Part of a small language model's weights.
Size: width 256, 4 heads of 64 (1 for keys and values), MLP 320 SwiGLU, vocabulary 2144, 4.66M parameters.
Training: a variant of Muon for these matrices, 89M tokens, 5404 steps.
MLP neurons of a small language model. Each row is named by its layer, matrix (gate and up: input weights) and neuron, and shows model dimensions 96-223. Each number is 500 + 50 x the weight over its row's rms, rounded and kept within 0 to 999. Numbers have three digits each. A neuron's up and down rows have the sign that makes its largest values positive.
After each neuron's rows, "fires after" lists the tokens most often just before its 100 highest values on Wikipedia text that the model never trained on. A number after a token or word is its count.

L4.gate179:550522431502567482480453455432433479561525503448461518461456482442473547522469528489516515474612491558495600459486488464489555467499513404470519549463594523552533596526484519430484567500388519463543483492564492575480480528595495510613533457491490558537582436484436548540432374426504478542485531471565494439549471505383481426458513431461551509531450439415487525389479486504521452603642
L4.up179:515469476571578501508628538488413556557566470404485438468626524510527555470443620464510489446590559481446478501452496459444495501474509501520549526521448436501484525566518503503583569478449467506398606443472464475487444540495432517569547509461494600545502467555540528453557447476432553563465527543460528443523495505439467578521459475491547558510456562568440572566386480519507538538525
fires after: "P" 23, " P" 13, " C" 9, "p" 5, " N" 5

L5.gate216:527453520452519583532484505575466489604470407475524489512493498541532397506587559543497518475581476373471511491565470492438514539455420536448482544593533528543466467534536537414452579533509442460595436451585505450533546569513473495511460540447565510482457436508406499580576532542548531526459476491448460455487440470557512429479472567420570442485554539528366549506477464591550472506498
L5.up216:490514533534564593471489521508436607515542456426401435510519554509530506469475448397564435436430479551449586502502435454480539465552520483455491552559452527521464456613522616520483517444460483472509545526433485482528500467456500460526450505542519407425528598478522550594580587529543457515549545473530464589436488467442545532402461573523459487569462516524481513500402464460446376528543
fires after: " p" 19, "==" 11, " pro" 9, " com" 9, " re" 6, "gr" 6

L5.gate315:528454470515527459467619566532555436489480550476548511528498479460577449451456544459522509576438517464465465543496539581450561520503434457490486578574533446480471490455630512527510540590538510541562514475518476522510516386525540450504574603438452509528559529452552502534487475484524488555577551508349494488497581472494567524481494530563549493535411452439447503581515484517505491515528
L5.up315:561479378536472543418441513517471424479557458494544453548393535515478547536468516517431459527445607514543523478490610613424565493511471484589466513468480459576541466467468532474512498538590447452510549534467479444532507478469421459507512490448488485575658477413534543428502605482548427554464578427575509460497537398517469524492519459448478489487485483543517525510577513502467531533543
fires after: " s" 43, " qu" 7, " w" 6, " is" 4, " m" 4, " ex" 4

L2.gate90:539414520577516483567543437462530512492505477579599567516515436559565399537436552454498551412499417548498471533549510503527465516490445485535465513444634480492550530482589545572527498512545470481523453488510476549502392523554427470471507573395500481463439563523483473429480547430447527510417499553534482509487574489598511489508553436541565476540504477483567454428496407487525495552442
L2.up90:564511521502550504496448508424514541437516513442568630493428532540415435456481508461526519483441454487522461528485579528540550536555594503491477553579505537530605522492526498518509501493499564474576470512540505425494408476566535463459426507473579605458468493593414549514532605490528534450469469450619468500473554481596482414512489406618537576487609464497574516471524483598565516512526
fires after: " c" 21, " ac" 11, " C" 11, "s" 11, " disc" 6, " its" 5

L5.gate255:462488516474490559433469489417495486471535429461505512519496516526428516448470411535392536566474572536514534486518457488454489461567501506543454517546500548505574444497429594428522491535503435571488563523554563412510523518567452568531481526463551545471453474419525515434470454621476482551480524416463577487543449430602541582461494484514475478571493482491513548456558575468570496556442
L5.up255:432492566555540474534471421453571613489516514483485537559465492499469506532464485598438424476493532576503481442532485467462460525427433428504592500505544474411544428483477512517464508523503477487366436452472548515527541488528494459442457518519595524497467400503430522451471487582498491479421511488597571441558486497563512551441449612485648511422522460543613508516489508480530502501580
fires after: " " 26, " c" 6, "|" 6, "ver" 4, "ajor" 4, " −" 4

L5.gate234:425472510511432576579494461509484502436460531422434586573518519453553443427515436476528489502464466480604529587547577451464582626533396519508548507541550440504509498469529564487533477475509543458605501541483571576470535593484452488499463518499545517487589486494441562519425577505457465465590508468414437548451602451632565556573528510488581531489487436427475466517481461589440481505481
L5.up234:515435543357522443536542468475501482508466478548528565619610542533510461486500498534497580533457567502405429564461478562520498509473543531563526508535479471524495481496449505412379389523502538551509536522504492488504509543495497545452375517487433513454473566521445424508511538399499465549533477361471469496552496494497538518486462549463436541475471531413484502586549494511515507481506
fires after: " e" 23, " ne" 19, " the" 8, "w" 6, " w" 5, " le" 5

L5.gate231:463469522598535547580546558461437512428527529474551528456494501433489507521600500550491464520531435508548507447456548569508520561508599551497474559456512562471582534473496473441515468578382543425515521413542434459537464485529570490562485468511489484397554436592487520582465452497529429484523507517667566506532541440434510476557508476508441486521560534535457522490458419409500431417489
L5.up231:484510403508493422574596511513539445428474564574420531432565564504506503566458521533560484500472470621511546542517510565514503449528489466478505536455529543486435559559526633548561435522491470489512533465463513512555514461450461481479496549573491513478462489490534513540453476519462423603461447520528547463458442485570501565633384527539530514486473502572570558502464511548503484539427
fires after: " K" 38, " Z" 8, " k" 8, " L" 6, " J" 6

L5.gate49:525401465492602461399537534522485513508480395522511456514443559480472487433510477499432567448428518461482452543497514578505557428426504397547458513492532525522444527551466510531475480572515517468479546522562468476565434466520473500552528514599495498407503626419506490519473449616521437383477505441414403556494464443522473562498554421585493492581589526541528549457486566474610572501570
L5.up49:450492500515506508492475554482425505487529547456492466486426478452502513449460412417497522488516482425385522517371454443457480423475572406481457503520520395584490495495484568533509629507423525489499528486509497439496468491554501499525473553569566485403472444462532551563527520454517439475474459502476538486467466523547551566525516505504505394446459497536441533503496407506464440529487
fires after: "or" 18, "ak" 13, "am" 7, "op" 6, "os" 6, "ar" 5

L5.gate143:506585479436671485483519591499486511522474483516459487441535481562486496489477495584488503449469580493527498526477526494472462415501537601542476522509419495431526493564435552450486509573496494438488509524519444564538492447479464537596589639488451548549464518445457511490438394443507450467571469504489446439619566594483469607441424438520493515457577515543501477464506461460455442412566
L5.up143:509585546460520490465440575496545482509531480475423449524635434519411404457534401503526461518495510465446617500546409481556470502531472565441563527543451486411467498455455556625508485506527499494491479475484437554484533587483474417465596527484499549624551541459536515578487453478488384567434512447406501545526455496504439502454465551438487434516440501587490442453467413446473458590531
fires after: "|" 37, "." 8, " conc" 6, " 3" 4, " the" 4

L5.gate78:510403587495497500479498476484512526498458482500453482523509567434530449478439471588520418505566459543463436509466493524513606440458510557546484517500467517478571431578428515435526412490504386463505481493460492501571498402580592544560568583464439556551474460451510500449489481481486600492524497455395471500456533520440438559566455459491453489450518480462514546521462490502526439520554
L5.up78:486452573466460493481499428502452585525517444534489501538405500398488547423395504559455513480506387433443432531533450553519503484455546492525581546521438492544569432523577491511519517454515593496411477439567523479537403511580497408511498463464494540491538561574464576468531412522532556479517447502511517564460459438557505548543520489492461488417516521557482504495424530426513471432458
fires after: "ol" 23, "er" 17, " C" 9, " fin" 7, "im" 5, " c" 5

L2.gate150:513433547488374484604488571492522516449416483387430484518547558566521511480491469497454401493517427457480501433522530471464546507559481539541440506523536524437543459499460522497447407524532464485452445461495452475442420518513482504451517451445577412525507539544449571496547425523546461420526567385515540474517486539460572432502482470531454602515409550502537456482436519427513387374461
L2.up150:484544544486386457528450529521528495452498486476446493438529587526587504460446449614485505483461493491482476412604446511388522504538479470478518469521470479396426466376495507476462512506463456514464435602518431469426454465492422417431544504418619570542524452476534406556557552463527443466523560548557551508519441484488490518486476469550448488445462572564533550449573487454517477406511
fires after: "ra" 18, " was" 13, " ro" 8, " L" 4, "le" 4, " Tra" 4

L5.gate69:516479527558474460486604512540470505589523393556382467526524554460493475468525410502472476517521531525490517515449470494410548480577499556476442501528551528463554437469547528582529545457486440444499520479446417493574529464545561540461489490501490439540515528513522438540501400489451455511568564544495517542524537514552461519444504470444521534432570422514534531449473541476515399532490
L5.up69:464599563580478449477538530477453417503503367500583444474488566491520555414491379546476531455503529579515533418541547486549529551519571443561470562516517543400547531587477482494548425512425470407520576500510464445514535437569572544463542441560524407572506561542485499555494499487490492433505529517469547575523547514455566529462506489508455523446543583496619603449438578522468460550381
fires after: " J" 17, " F" 14, " f" 12, " L" 10

L5.gate142:564472570536532546508503448564523515575489475576400472413429386456385476546506463452487420507470521412537598539519540518460516559570478469402514546488561465520583482509523523463507511509531408535464574412444536483476463540519528484550527520532488473421506473495468495391477525536487497518468496447505640476397452622516541536546548507486542444519527455497382566538453513534464511560473
L5.up142:524492554499481439519467520548534462533485440430459503563498543525573575499499443424522515462506477480598523411501543518558504501564512449449431524494662443541580542479475518451606476535459485444499499598448426539579460539537440562508609491527516440498473515473470494464468510522441466562525448478520416339335430447580537520464519452482462425463441452510482581569476485496466481466499
fires after: " c" 45, " C" 14, " h" 9, " p" 5, " A" 4

L4.gate121:441387494403501455463497457489407453484494463484525530453461469538518431512581485492575477491578435480491499362516478511558524522512498533575405503454534486456449524620504515509579523556390478418437551445566604452497548586522512522526421438486486538519507460556484464516624498453453466546487542521495538465535462510455539512486519504447550455542484482533443397526501432551549546519505
L4.up121:456451516485464424428577506449482583495481506441558567512516445419491471487598435534530532474609514549513513453494484513646490475408395513499557516356479486552526442548506531420542560496483539493422586463514466484537483565516556522519536461463415432467592562494545523494545449443465470523499450524552522487667487528470521490537519433522497423524629497537482483567497526462541519502558
fires after: "i" 11, "t" 10, " v" 10, " f" 10, " 199" 9, " R" 5

L4.gate144:548504440449519599499554494438465456566462474568523508483509406467465551494512482522515417461468499560510516413414588512477487531558383488554441483545449503523516498451525505427584486466480495450515538521588435433556559480452505564500466517474488473447527501513480528433434459523493388570489512525451451462553489436504486524500492467510558481508458497598400551506463408482535582463457
L4.up144:484450463482507419455510519505538519468548513610541454413472486451527522534623465507518493503494534592535540429443502574576461531528451524494431512511548407569449515521558560497558555489456461439457536510561588504493456531503527569491592437508558576434543505536449567470481530473532494613487564430539533410575444427528519489555457452545516586511547526513489621586514471461480466551478
fires after: "S" 25, " App" 9, "A" 7, "C" 6, "P" 5

L5.gate56:453458522448570526507594583550494518525459514446436534467401508496395514464527508479397472425513458388480398528556458580587546465495502480531375491482500442377441420497474489466545475550511476497485543436480522464515482502429425487481517452515516496485503413488455459507468581530485430531439551577494467508432512474428484520438462536487524468427548448561514481481458473464397550559593
L5.up56:492500472496492519488557497545628513546516495463551606525498563459364483454539446544546505553515414404468475556475442524546490539542537469508452571391528479497504450431540578471549530492513543483472522392445541577443482549371433446392493504498555417580487547413422446452389531537447460472498589534436489520511481406509512436444567541463579461569444472551466491591523549508392518552434
fires after: " c" 19, "C" 15, " pr" 12, " Z" 7, "x" 5, " C" 5

L4.gate255:525476561462521386514474448470540493445530502555591509543630526509554535584614518478596511493552438470502637571406451576481535538517520503458589539489496538506430451457481539430584483569485600437559481475503531531466576567527403436560498482447519544475515498512435428472486406492465558522519488474551477442502445485492515457445512446529588570460578541550574432536549437452543438464533
L4.up255:572539532486499449417496464587510495508496474573505498467537471471436538526523557435574570483503517488538598562434435537459567477508502509516521574492546508504490429426382487599504590556443487456504501446525532493456477435471452471520519530450502612499498468456452427426523516527516517534512494471548452552493534485416506411405471535440516578488490489581480597511477418522623470487495
fires after: " b" 26, "B" 8, " al" 6, "P" 6, " g" 5

L5.gate286:493466523465484449493457419528437473473496530539529485438442449442524477514446520496525485543614520478529485582496475410577468484408593529484490542498469456551551488479494485482557524534548493518367512485484395416453499447372435508486455518524536504518416567518442507464485497469499559504575573473414518588470598562536523548363438570499464521503453535524463477458517415586558573570483
L5.up286:506509552559519514490531529458501536508525512475539414474536449481537546458561481493561482495418511427464495486548475561475488531450489582439496465572450360475493545515532452429584497511469533457438567494564500494513446521398498620484474487529524570543561500529480504448586456546517405497496652503502490567485538578600472660451472502488477411547438509492461434512542499485576549553508
fires after: " on" 35, "oll" 10, " On" 9, "On" 8, ":" 4, " of" 4